{
  "n_layer": 14,
  "head_dim": 128,
  "activation": "swiglu",
  "norm": "rmsnorm",
  "rope_fraction": 1.0,
  "tie_embeddings": false,
  "init": "normal",
  "init_std_up": 0.0221,
  "lr": 0.000989,
  "lr_head": 0.00361,
  "grad_clip": 0.5,
  "final_lr_fraction": 0.03,
  "dataset": "wikipedia_en"
}
MLP neurons of a small language model. Each row is named by its layer, matrix (gate and up: input weights; down: output weights) and neuron, and shows model dimensions 320-383. Each number is 200 + 20 x the weight over its row's rms, rounded and kept within 0 to 999. A neuron's up and down rows have the sign that makes its largest values positive.
After each neuron's rows is what it responds to, as a language model described it from the Wikipedia text at the highest values.

L5.gate885,186,213,192,208,199,177,185,219,167,202,195,238,216,193,201,218,212,203,178,199,221,197,198,191,195,207,242,161,207,210,196,201,199,223,161,206,205,238,175,193,196,190,199,198,187,181,173,169,191,235,171,179,202,181,144,224,210,202,250,192,207,179,199,191
L5.up885,181,201,185,216,206,187,190,172,221,225,211,202,198,202,207,189,192,206,191,188,201,190,192,175,241,186,189,189,181,215,220,210,189,196,178,182,176,206,194,216,210,222,174,194,218,198,154,157,216,224,225,214,175,170,189,204,178,214,186,197,205,190,199,165
L5.down885,228,197,157,206,238,173,200,202,194,236,180,238,185,205,173,214,243,172,168,237,218,213,197,168,184,211,169,213,217,218,206,240,238,198,189,209,204,207,210,182,208,171,187,160,234,199,212,172,191,188,215,181,183,173,218,215,212,206,196,205,163,194,199,212
Responds to: Digits and month names

L7.gate78,174,199,194,249,203,184,199,196,207,217,179,195,213,202,198,181,250,230,200,186,214,177,189,200,162,194,243,223,177,188,193,232,177,217,189,193,177,198,216,223,229,206,212,198,198,244,196,185,186,176,155,196,223,172,179,239,213,162,218,190,194,222,180,175
L7.up78,209,203,205,183,190,220,204,190,183,164,196,228,183,210,217,203,236,215,182,198,190,219,182,205,191,191,224,195,205,208,230,201,198,176,193,210,241,164,242,215,213,209,208,187,195,205,179,202,206,182,195,197,220,182,209,230,204,150,214,182,194,220,199,175
L7.down78,186,171,174,185,184,196,207,190,232,189,174,201,153,223,204,208,223,184,209,207,210,218,175,203,229,206,177,181,199,217,233,245,179,193,247,202,202,196,229,200,169,184,175,177,178,197,159,219,199,188,241,171,188,194,205,243,211,194,214,200,214,180,210,198
Responds to: Month names in dates

L2.gate436,192,214,203,182,182,203,174,208,220,205,235,193,193,167,182,161,167,174,201,189,210,218,209,189,185,189,195,230,201,248,189,201,212,204,207,168,237,231,193,218,178,171,222,209,213,193,205,203,191,207,200,200,162,169,207,149,184,174,222,174,185,202,202,252
L2.up436,202,193,194,207,163,211,220,193,192,208,211,186,222,208,165,182,190,186,181,173,205,254,247,211,180,208,206,208,211,210,213,197,178,202,193,192,181,204,185,230,192,203,196,185,194,207,219,192,243,167,207,208,190,203,213,157,175,163,248,176,172,197,203,212
L2.down436,218,206,203,201,147,191,200,202,194,193,221,178,214,168,194,193,204,189,205,189,181,213,234,167,187,218,206,196,191,224,199,206,186,209,189,195,211,187,196,197,200,219,198,186,171,192,226,199,208,193,208,232,176,215,226,194,182,185,210,164,194,189,195,238
Responds to: Clause-opening subordinators

L5.gate849,180,192,230,210,197,209,196,163,183,176,161,216,221,197,197,198,204,202,177,196,208,195,210,170,193,205,188,180,187,193,185,217,180,226,179,238,170,215,214,174,209,247,196,208,169,207,180,196,225,186,177,210,191,195,191,205,196,193,190,189,196,203,210,211
L5.up849,222,199,182,194,210,212,209,169,218,173,181,177,200,185,187,215,200,249,224,187,195,197,234,200,244,214,164,211,153,168,177,202,220,190,210,172,168,190,204,212,228,211,231,197,227,163,207,228,159,216,189,207,224,204,189,217,208,210,176,187,181,215,216,202
L5.down849,180,212,210,197,201,186,198,207,203,220,166,193,200,190,185,188,198,203,216,238,189,179,196,163,209,203,186,189,200,203,195,181,194,215,195,217,172,219,182,191,204,195,187,202,200,178,179,210,219,169,178,215,198,203,177,169,170,208,211,205,200,189,199,185
Responds to: Range connector after numbers

L7.gate60,171,212,252,193,174,206,176,233,215,214,179,180,181,208,197,167,212,183,175,194,207,205,167,178,211,225,208,228,215,187,208,213,219,263,207,202,186,186,202,198,209,226,193,211,196,174,192,215,187,185,192,196,196,221,217,205,197,193,179,189,186,162,215,177
L7.up60,197,192,249,189,171,194,238,199,215,218,178,171,216,192,176,172,196,225,173,215,229,194,207,174,246,218,199,177,192,180,160,182,207,188,216,162,169,190,233,150,218,190,237,210,213,177,179,199,226,200,202,175,222,223,179,194,203,227,181,215,186,215,198,190
L7.down60,187,227,209,194,201,179,223,218,177,176,171,196,209,220,197,179,202,226,225,230,226,175,206,199,219,216,198,202,175,179,189,180,217,203,215,228,161,179,196,231,190,190,175,239,209,169,214,243,192,200,191,206,203,193,213,182,206,200,200,241,211,193,195,203
Responds to: Connectors after numbers

L2.gate1006,222,192,202,198,191,163,191,217,210,188,192,206,210,200,189,198,224,220,186,207,224,205,186,182,169,179,216,200,201,158,233,207,177,202,201,203,200,210,203,218,254,168,213,223,174,182,177,201,178,206,188,206,225,205,191,153,218,175,200,168,167,212,209,194
L2.up1006,226,217,232,196,175,196,206,210,194,192,214,196,204,190,195,203,245,188,219,214,214,207,197,177,194,184,197,207,185,188,226,203,178,196,205,175,184,194,190,187,210,151,212,230,185,189,146,178,188,190,216,197,209,197,184,188,210,193,172,185,176,184,218,177
L2.down1006,209,220,211,213,183,188,206,218,192,224,183,230,186,194,174,189,223,204,167,214,197,177,179,163,183,200,208,201,213,206,208,184,212,201,191,225,201,196,206,201,191,168,195,198,211,211,170,195,187,207,187,206,199,176,214,206,238,221,188,195,188,211,194,172
Responds to: Month names in dates